config = dict(
    tie_embeddings=True,
    init_std_up=0.0231,
    beta2=0.98,
    lr_head=0.00541,
    decay_shape='linear',
    final_lr_fraction=0.0,
    dataset='wikipedia_en',
)
MLP neurons of a small language model. Each row is named by its layer, matrix (down: output weights) and neuron, and shows model dimensions 160-255. Each number is 50 + 15 x the weight over its row's rms, rounded and kept within 0 to 99.
After each neuron's rows is what it responds to, as a language model described it from the Wikipedia text at the highest values.

L7.down997:41 56 43 70 41 60 58 57 56 53 53 45 71 60 42 39 60 27 51 42 36 48 53 66 45 42 46 39 43 57 31 55 56 63 43 58 43 49 43 24 57 37 17 56 55 28 39 49 21 20 42 54 51 22 39 43 31 48 61 46 34 37 55 77 70 42 62 57 37 66 68 74 61 64 83 85 18 42 58 60 43 70 49 45 50 59 46 45 51 36 59 29 70 85 53 67
Responds to: Verb slot after modals. Tokens where a verb begins or continues right after to, can, did or could, such as can travel, intended to wed, can sink.

L9.down557:52 31 38 51 49 72 32 27 53 70 64 39 40 29 61 38 32 43 41 62 47 54 49 39 77 34 29 39 37 61 62 67 53 43 58 58 34 69 57 59 62 38 48 38 43 34 42 47 57 52 85 59 30 49 51 61 30 35 49 41 34 66 41 44 31 65 51 65 63 73 61 48 53 51 73 59 20 66 47 49 36 43 44 57 52 28 64 75 72 39 30 47 64 48 44 57
Responds to: Verb inflection endings. Suffixes completing a verb after its stem, mostly a subject's main verb in biography or plot text: work-ed, appear-s, resid-ing, also do/did.

L9.down876:52 64 36 48 44 29 57 38 48 50 26 78 65 28 47 54 30 37 22 62 29 40 40 56 32 55 54 46 47 58 43 58 48 27 74 47 26 41 52 61 36 72 51 51 51 55 46 47 47 59 59 49 31 34 21 76 59 36 47 36 52 46 36 29 37 68 44 53 45 63 65 56 49 41 22 79 73 56 45 82 69 25 62 34 62 51 30 39 58 66 39 37 64 75 56 30
Responds to: Predictable continuation points. Tokens whose next piece is nearly certain: mid-word fragments (refu|sed, loo|king, Run|ner), the space in "to go", and table-row dash separators.

L9.down982:57 19 54 74 47 67 52 63 71 74 46 29 29 53 34 47 45 62 37 42 52 33 56 66 31 45 52 39 54 42 29 28 58 41 23 55 28 64 31 55 53 47 61 41 46 58 43 62 63 12 84 56 46 50 61 76 50 73 56 55 45 25 14 61 44 62 24 27 45 30 44 51 56 48 67 38 70 62 39 63 54 51 65 69 59 38 39 43 37 64 61 44 63 39 31 62
Responds to: Mid-word pieces in lists. Word fragments and bare spaces inside names or values in structured lists and tables (credits, taxonomy, infoboxes), e.g. P|ar|vathamma, War|re|npoint, electric| guitars.

L7.down337:32 76 40 28 69 71 53 72 64 41 68 36 57 50 49 72 68 28 72 55 42 51 40 32 44 69 45 42 61 60 68 59 42 34 49 43 36 66 50 32 50 44 57 44 48 35 25 53 47 43 56 76 62 73 46 44 65 68 38 63 13 49 99 45 26 65 41 59 84 37 58 31 62 49 72 46 50 36 86 63 36 46 39 29 36 55 38 43 52 67 50 36 64 37 25 33
Responds to: Institution or facility head nouns. Final head noun or word-ending that completes a noun phrase naming an organization, facility or scheme, e.g. repair shop, Railroad Museum, Double Cola Company, university, program.

L7.down618:40 41 63 47 40 61 41 41 30 58 64 55 78 37 46 49 61 36 38 75 58 44 69 38 57 50 35 32 71 47 41 46 33 30 45 82 39 59 50 36 57 43 65 51 50 48 32 61 32 54 44 54 46 30 56 44 50 37 52 29 45 29 19 52 35 32 24 49 33 65 58 65 35 59 31 34 52 57 65 41 32 40 77 46 52 58 61 65 55 59 23 32 74 65 36 30
Responds to: Mid-word fragments and "said". Word-internal pieces partway through a split word, such as b in problems, k in rethink, end in friends; also said after a speaker, and stray space tokens.

L9.down1019:51 61 58 70 37 63 55 15 38 56 52 80 65 51 54 52 61 51 37 63 23 70 63 42 61 65 32 28 43 75 62 58 64 35 56 67 30 44 19 46 14 42 45 45 68 56 44 75 71 46 48 61 38 50 46 48 40 52 38 55 49 64 41 59 42 02 61 68 82 87 43 17 63 35 60 46 51 58 24 74 44 29 61 39 39 56 51 72 71 46 57 49 43 41 38 69
Responds to: Table row first cell. The first cell of a markdown table row, right after the opening pipe, usually a rank or number (24, 5, 2.), a year, or blank.

L7.down21:60 36 89 58 62 39 52 56 73 46 83 35 26 29 56 37 29 51 38 60 49 68 45 50 66 34 65 64 04 84 61 58 50 53 72 36 78 50 46 45 61 64 44 53 58 77 68 43 43 34 77 62 48 80 59 36 61 46 43 51 41 49 68 44 33 26 31 71 53 44 58 86 47 68 60 65 53 38 34 51 30 52 17 55 87 64 19 64 77 59 57 52 32 47 44 58
Responds to: Clause-boundary function words. Commas, semicolons and function words (every, did, was, for, may) where a clause turns or continues, e.g. "This did not", "all day, every day".

L9.down348:50 70 69 34 42 37 61 50 54 58 41 28 54 48 44 68 40 23 51 76 53 82 36 71 48 43 65 40 57 38 51 59 26 91 80 53 44 77 54 24 48 49 58 36 47 49 19 41 61 33 43 56 53 81 69 60 42 48 43 84 42 35 99 50 46 42 70 41 59 52 88 70 65 73 65 22 47 49 43 46 36 49 19 72 48 35 38 69 52 37 63 38 34 46 45 53
Responds to: Year numbers in dates. Year tokens or the year's last two digits in full dates and phrases such as "in 2004", "March 2017", "19|93", plus stray word endings like "rarely".

L4.down561:24 63 47 42 34 37 51 49 44 48 55 23 66 57 61 38 85 22 43 33 37 55 50 43 57 37 52 72 55 21 63 37 67 56 32 29 36 36 47 45 28 63 57 74 24 54 57 38 33 62 50 66 63 42 46 76 31 47 75 61 38 23 46 73 48 23 25 36 61 47 37 60 49 59 50 49 48 53 59 49 43 67 50 24 72 50 69 36 84 39 64 64 56 42 55 54
Responds to: Mid-word vowel fragments. Short vowel-led word pieces inside a word split into several tokens, often names or French words, such as Beaudo-u-in, Ekater-in-burg, Chevro-le-t.

L9.down854:51 56 36 64 55 69 40 29 51 45 78 65 39 43 73 37 33 58 59 24 67 53 36 65 45 31 41 61 76 46 67 55 35 51 37 36 36 58 58 63 32 58 56 27 50 64 54 56 19 43 38 28 45 73 56 58 55 39 60 60 34 59 53 69 50 52 55 41 69 55 42 30 45 31 49 54 52 34 78 45 51 51 66 41 30 56 25 41 36 51 37 64 40 46 49 58
Responds to: Verb start after subject. The first token of the main verb right after its subject, mostly the prefix re- (re-fuses, re-ceives, re-buffs), also auxiliaries like would, could, must.

L4.down340:34 22 43 51 39 45 60 45 38 54 23 56 47 67 49 39 44 48 06 74 09 44 53 55 80 29 48 64 45 49 65 56 41 46 64 54 25 47 43 15 62 57 60 58 65 69 43 65 42 38 59 47 69 50 44 58 52 48 79 41 31 41 80 37 38 26 64 43 64 95 26 67 56 46 55 60 49 31 86 55 37 70 46 80 50 56 69 61 52 28 69 43 39 54 59 51
Responds to: Item and clause separators. Line breaks ending list entries or table rows, plus commas and semicolons closing a clause or list item, as in "Hatfield," or "Argentina;".

L9.down1005:59 12 46 52 33 47 57 49 65 59 80 42 38 60 63 57 60 22 70 45 48 41 45 40 28 61 38 46 73 56 61 55 43 57 69 50 16 50 63 67 27 68 33 52 39 51 49 50 53 68 39 53 39 50 45 79 94 65 39 39 37 54 51 59 60 69 24 45 76 53 47 37 56 23 73 67 50 58 50 57 15 48 60 53 28 48 67 21 54 44 45 59 35 50 52 54
Responds to: Mid-word pieces after short prefixes. Short word-piece tokens continuing a word begun by a brief prefix, as in de-f-ender, he-av-y, ca-p-acity; also "of" after "one" or "Secretary".

L4.down404:28 31 58 96 52 49 51 57 16 64 51 56 56 60 24 50 41 56 50 46 75 78 39 65 55 33 72 76 63 48 10 45 56 37 65 45 67 65 48 26 42 67 70 60 29 59 68 66 46 33 34 43 43 52 41 52 36 90 17 58 57 64 51 46 25 31 59 56 46 13 48 41 39 75 59 87 07 47 43 51 65 33 40 47 53 62 35 55 68 59 59 57 52 58 61 46
Responds to: Token after lone letter. Fires on the token right after a single-letter or very short word such as I, a, A or roman numerals: "I am", "a tight", "Ilghazi", "X |".

L4.down77:47 64 20 40 57 55 54 57 51 55 61 46 54 53 69 55 26 46 22 41 09 54 41 47 67 41 53 43 34 43 73 62 56 52 38 36 08 43 27 83 78 63 67 37 74 80 26 70 55 31 23 45 40 51 45 72 27 21 49 65 57 56 99 52 76 34 20 63 46 32 35 60 51 58 48 41 51 48 65 65 49 60 46 75 47 70 36 42 66 61 62 48 40 31 51 56
Responds to: Noun-completing final subwords. Final word-piece that completes a multi-token noun, usually before punctuation or "of", e.g. theat-er, municipal-ity, denomin-ation, air-line.

L4.down1007:62 36 58 67 67 88 54 24 63 39 72 47 78 58 81 57 55 42 57 56 24 48 60 25 62 59 45 62 57 55 59 68 53 32 28 44 68 41 59 56 49 48 59 50 64 63 14 48 61 36 54 42 30 47 45 80 57 49 38 49 52 37 37 36 28 31 30 49 34 66 26 56 34 38 39 52 47 46 33 66 40 40 25 52 52 53 54 44 51 68 42 33 52 59 73 49
Responds to: Incomplete word fragments. Word pieces that start or sit inside a longer word still unfinished, like prefixes un-, dis- and su- (unused, disappeared, sure) or middles such as sat-is-fied, vi-s-ible, Haw-kin-s.

L9.down757:61 30 45 45 45 51 56 52 75 67 44 36 62 57 70 48 62 34 38 56 47 61 63 61 49 41 21 30 39 61 44 62 43 37 60 55 48 44 57 74 64 84 31 48 54 74 57 13 56 63 55 59 70 28 66 54 49 66 71 63 56 60 30 73 41 31 39 21 47 42 42 50 34 74 37 72 24 63 38 59 26 51 53 63 83 60 50 60 56 80 70 58 34 33 30 67
Responds to: Latinate verb prefixes. Word-initial prefix pieces such as ex, dis, pre and re that begin a split verb or adjective, as in ex|tended, dis|parities, pre|served, de|s|cribing.

L7.down969:47 63 77 58 41 93 37 47 48 60 27 78 29 45 39 56 58 35 29 69 65 70 33 29 45 79 47 48 29 53 42 55 42 42 42 72 70 72 59 33 45 81 39 59 54 52 57 42 71 62 24 28 60 65 37 61 55 41 54 37 54 50 66 23 45 54 41 46 57 31 90 50 56 36 64 39 23 63 49 62 42 95 21 36 46 37 32 44 62 32 38 41 43 59 64 36
Responds to: Mid-word fragments, table cells. Interior word pieces of longer words (ling-u-istics, Revol-u-tionary, Ser-b-ian), plus line breaks, table cells and occasional "of" across varied Wikipedia text.

L7.down336:66 54 67 46 63 57 35 81 65 49 48 61 39 36 58 34 37 59 82 82 58 62 37 71 33 44 45 37 31 43 44 42 61 49 42 59 54 41 55 45 51 39 49 47 39 43 65 53 50 64 72 73 51 24 83 26 47 57 38 51 45 47 28 50 44 75 52 39 65 43 50 78 67 84 31 65 28 31 44 60 73 58 48 22 60 67 49 61 45 44 58 44 59 32 24 70
Responds to: Table cell starts. Short tokens opening a cell in pipe-delimited wiki tables or list entries, e.g. rank numbers 15, 46, codes A, H, J; also scattered mid-word fragments.

L4.down814:34 43 46 58 42 10 56 59 45 51 56 71 58 47 64 45 32 30 52 23 55 76 38 64 55 40 58 80 23 63 63 54 33 40 61 80 52 31 37 49 44 53 56 61 52 35 32 62 43 32 38 51 45 43 49 38 55 35 38 39 39 40 31 42 58 73 53 21 50 53 77 25 35 64 61 36 66 65 56 38 56 49 58 77 25 64 39 60 52 58 33 61 40 41 55 66
Responds to: Heading newlines; mid-word fragments. Line breaks right after wiki section headings (==History==, ===Second leg===), plus early inner fragments of split words like Mi-d-dle, cle-arer, co-mb-ined.

L7.down562:87 66 39 47 53 43 48 63 34 36 33 47 68 68 53 53 49 35 56 31 57 57 63 27 46 26 56 50 49 64 51 24 55 62 69 23 53 65 47 62 68 60 71 35 60 49 67 38 46 54 33 37 61 57 51 46 54 62 46 52 51 63 47 59 59 85 81 29 79 17 57 48 45 64 42 51 81 68 84 68 82 31 21 55 48 27 59 53 82 41 21 61 58 54 33 59
Responds to: Inside titles and names. Tokens in the middle of a known title or proper name, mostly articles in film, album or song titles (On the Edge, City on a Hill) and mid-word pieces of names (D-y-lan, Se-ven Seas).

L7.down242:26 64 41 36 60 46 39 34 46 63 53 42 59 40 57 31 54 41 55 75 28 74 51 36 62 70 53 98 51 33 56 72 77 63 36 58 42 46 34 62 63 43 43 39 49 35 46 45 68 40 32 49 50 58 57 14 43 27 38 66 36 32 46 46 40 35 52 65 33 58 39 36 65 65 58 38 38 34 57 74 23 65 79 60 17 24 34 49 78 57 71 49 39 39 28 34
Responds to: Mid-word name syllables. Inner word-piece syllables, often le, que or ke, inside split proper names (Chevro-le-t, Bra-que, Dio-cle-tian, Kir-ke-nes), plus spaces after a surname before its verb.

L7.down68:52 36 50 73 88 48 71 17 50 47 31 33 50 78 47 41 40 47 60 20 47 35 44 56 35 66 65 61 84 43 56 64 57 60 53 42 53 17 49 32 43 75 13 67 43 51 26 80 55 22 33 67 61 66 55 50 54 48 65 79 69 72 67 71 40 42 22 40 53 49 57 68 60 48 41 48 70 37 55 55 53 48 42 41 77 47 28 36 62 74 64 37 19 50 49 49
Responds to: Foreign name word-endings. Final or middle word pieces of non-English proper names (Márkaszék, Požarevac, Tatabánya), plus closing == of section headings.

L4.down475:38 31 44 70 47 55 53 43 59 74 48 65 29 44 51 35 54 46 38 27 52 79 69 67 83 57 55 34 54 53 32 44 70 61 56 70 47 47 57 48 40 60 60 30 23 31 34 66 53 90 45 43 42 56 36 54 74 22 91 24 68 40 26 52 65 52 40 42 25 62 58 64 70 57 37 48 50 44 54 65 21 48 44 44 71 62 16 35 85 39 48 40 67 67 55 38
Responds to: Predictable mid-word and year fragments. Fires on the second piece of split words (c-iv-il, N-R-HP, Fed-er-ation), on years after "In", and on newlines or equals signs closing section headings.

L4.down438:61 44 41 41 11 62 36 82 53 39 43 28 54 62 64 48 38 48 34 29 52 41 67 61 45 44 59 85 39 72 69 66 40 25 60 52 57 71 59 22 44 40 62 50 26 39 46 47 61 25 33 19 55 80 37 56 42 45 43 71 15 73 62 66 54 38 45 37 71 49 34 52 26 36 66 45 49 41 13 39 58 60 22 68 57 57 56 14 77 34 63 46 42 45 48 66
Responds to: Foreign name word-endings. Final or middle subword pieces inside non-English proper names, especially South Asian, Central Asian and East European places and people, e.g. Pakist-an, Sind-hi, Hind-u.

L4.down12:49 21 32 52 46 41 62 62 33 47 59 60 60 34 31 47 41 32 43 11 56 74 42 56 60 69 66 69 26 39 37 69 48 24 29 33 30 46 40 35 47 57 36 50 46 41 68 56 55 71 53 55 57 62 57 48 67 70 55 65 42 39 58 45 27 42 64 93 35 40 74 48 80 56 53 41 61 39 61 64 53 35 72 54 54 39 24 72 59 61 69 48 58 48 79 70
Responds to: Sports stats and results. Tokens inside sports articles, mostly pipe-table cells, season years and score lines, plus FC headers and verb endings (relegated, beating).

L4.down503:60 52 54 53 51 69 48 39 26 82 76 61 26 44 38 41 56 59 36 48 57 54 32 50 53 62 50 43 41 59 58 55 36 64 59 36 40 60 49 28 58 23 29 90 76 16 39 55 36 65 55 38 61 39 47 37 47 52 36 53 80 51 29 53 58 67 38 78 54 40 62 98 53 40 70 69 38 31 39 67 53 48 35 57 71 52 71 72 66 35 18 30 35 59 58 47
Responds to: Word and phrasal-verb completion. Word pieces that finish a word split across tokens (grow-n, bough-t, tell-s, Schw-ar-zwaldt) and particles completing phrasal verbs (turned out, set up).

L4.down118:60 60 42 35 48 32 21 68 66 76 53 32 37 26 65 39 67 34 33 34 53 35 75 35 52 51 53 54 52 64 45 63 16 19 66 51 60 44 41 27 61 61 57 39 38 51 69 48 71 26 34 46 77 30 33 59 17 50 48 40 80 46 50 40 53 64 52 38 74 54 52 29 39 67 54 56 61 61 56 50 55 20 59 38 49 54 27 80 55 63 32 42 55 48 47 49
Responds to: Name and title openers. Word-initial pieces of capitalized proper names or title words, often in tables, lists and song or episode titles: Her(nán), Ho(uston), After.

L7.down651:82 64 47 60 66 36 35 55 64 58 30 70 46 50 31 47 56 37 45 40 64 64 60 49 56 43 33 57 53 77 70 66 62 23 58 59 48 59 30 42 69 71 37 48 40 54 40 60 46 61 66 40 30 58 59 65 33 60 50 53 35 51 59 76 77 53 51 35 48 37 53 35 22 67 50 54 59 49 50 32 27 46 61 46 23 58 47 66 54 40 40 26 52 59 52 43
Responds to: Mid-word fragment continuation. Small pieces inside an oddly split word (can-d-idate, h-us-band, m-ic-robiologist), or a bare space after a, to, his, not, would.

L9.down399:73 52 37 41 47 51 52 43 37 68 62 53 42 34 62 37 39 45 58 57 49 45 50 42 36 43 61 44 55 64 62 51 40 32 49 37 52 73 39 36 65 50 72 48 61 79 54 30 79 28 58 61 57 57 55 48 48 45 68 67 45 47 16 55 23 52 13 59 30 55 55 08 33 41 45 45 54 44 55 44 51 61 49 51 15 51 67 50 40 57 56 47 30 52 38 53
Responds to: Space before a noun. Bare space tokens that start an upcoming noun, right after an article, possessive or adjective, as in "a letter", "his tattoos", "a merchant".

L7.down169:71 35 53 28 54 56 45 53 70 59 58 49 59 51 47 49 67 67 32 46 46 59 69 64 49 72 37 50 35 31 34 44 40 52 52 47 28 38 16 35 16 21 51 28 29 50 22 34 39 59 38 47 37 40 88 48 54 45 61 43 53 39 32 73 55 62 73 66 73 32 30 60 47 58 76 55 40 50 66 64 40 28 44 63 52 24 36 39 41 34 51 69 72 40 49 51
Responds to: Year digits in dates. Final digits of years in narrative date phrases (In 19|90, From 1999, January 23, 2020), plus some mid-word fragments (proce|ed|s, Conne|c|ticut).

L4.down659:45 76 51 67 46 50 74 35 32 13 54 57 61 37 31 59 63 52 57 29 54 59 43 55 63 65 35 71 55 55 34 43 56 38 51 38 38 34 48 55 58 30 65 28 51 58 72 41 67 47 49 22 30 23 58 37 44 25 53 56 72 59 43 45 48 69 54 41 50 60 10 69 66 56 79 65 46 56 33 37 62 43 38 81 50 39 54 59 01 44 20 40 55 66 59 44
Responds to: Mid-word subword fragments. Fires on subword pieces inside a longer word split into several tokens, such as thre-ate-ned, rel-ative-ly, east-er-n, E-ar-ly.

L7.down301:49 66 67 32 43 46 44 40 62 64 40 56 70 43 55 57 37 41 78 30 54 49 58 78 51 47 65 32 75 43 38 30 57 62 35 68 40 40 31 72 37 30 31 72 37 41 27 52 49 33 55 46 63 35 27 42 69 60 71 48 16 42 11 66 66 39 51 59 51 48 40 51 51 47 26 63 58 56 43 75 62 56 22 45 63 52 81 23 48 66 60 67 43 36 34 72
Responds to: Mid-word verb suffixes. Word pieces that complete a split word, mostly past-tense -ed after a verb stem (wip-ed, ascrib-ed, strugg-led), plus name fragments like San-ta, Gold-ber-g.

L7.down378:52 29 53 49 17 65 51 47 28 48 68 52 42 66 71 58 16 44 52 50 39 72 62 54 25 47 40 29 54 40 30 41 29 73 36 81 52 50 35 45 51 51 56 49 27 98 24 42 70 24 64 54 59 48 55 81 53 49 56 34 54 55 25 66 55 06 35 52 52 37 45 42 43 34 67 70 70 59 53 65 55 40 48 40 61 46 40 48 49 48 47 67 30 39 35 18
Responds to: Word-initial Latinate prefixes. Opening pieces of longer words split by the tokenizer, usually Latinate prefixes like ex, dis, de, re, pre, in, per, as in ex|acted, dis|appearance, de|vices.

L4.down621:64 35 49 62 81 46 28 50 32 64 32 45 60 53 67 50 29 56 14 56 51 47 67 55 60 19 50 40 31 80 31 55 35 50 19 86 80 76 50 79 50 41 56 37 64 58 54 48 57 42 75 28 58 38 65 53 73 15 28 68 65 57 13 64 43 21 52 20 55 60 54 60 47 41 33 35 65 49 63 25 27 40 54 49 63 44 44 67 69 66 57 53 33 50 29 37
Responds to: Word-initial subword fragments. Early pieces of words split into subword tokens, above all the prefix dis in verbs (disbanded, distributed, discovered), plus mid-word pieces such as cc in accused, ll in colleagues.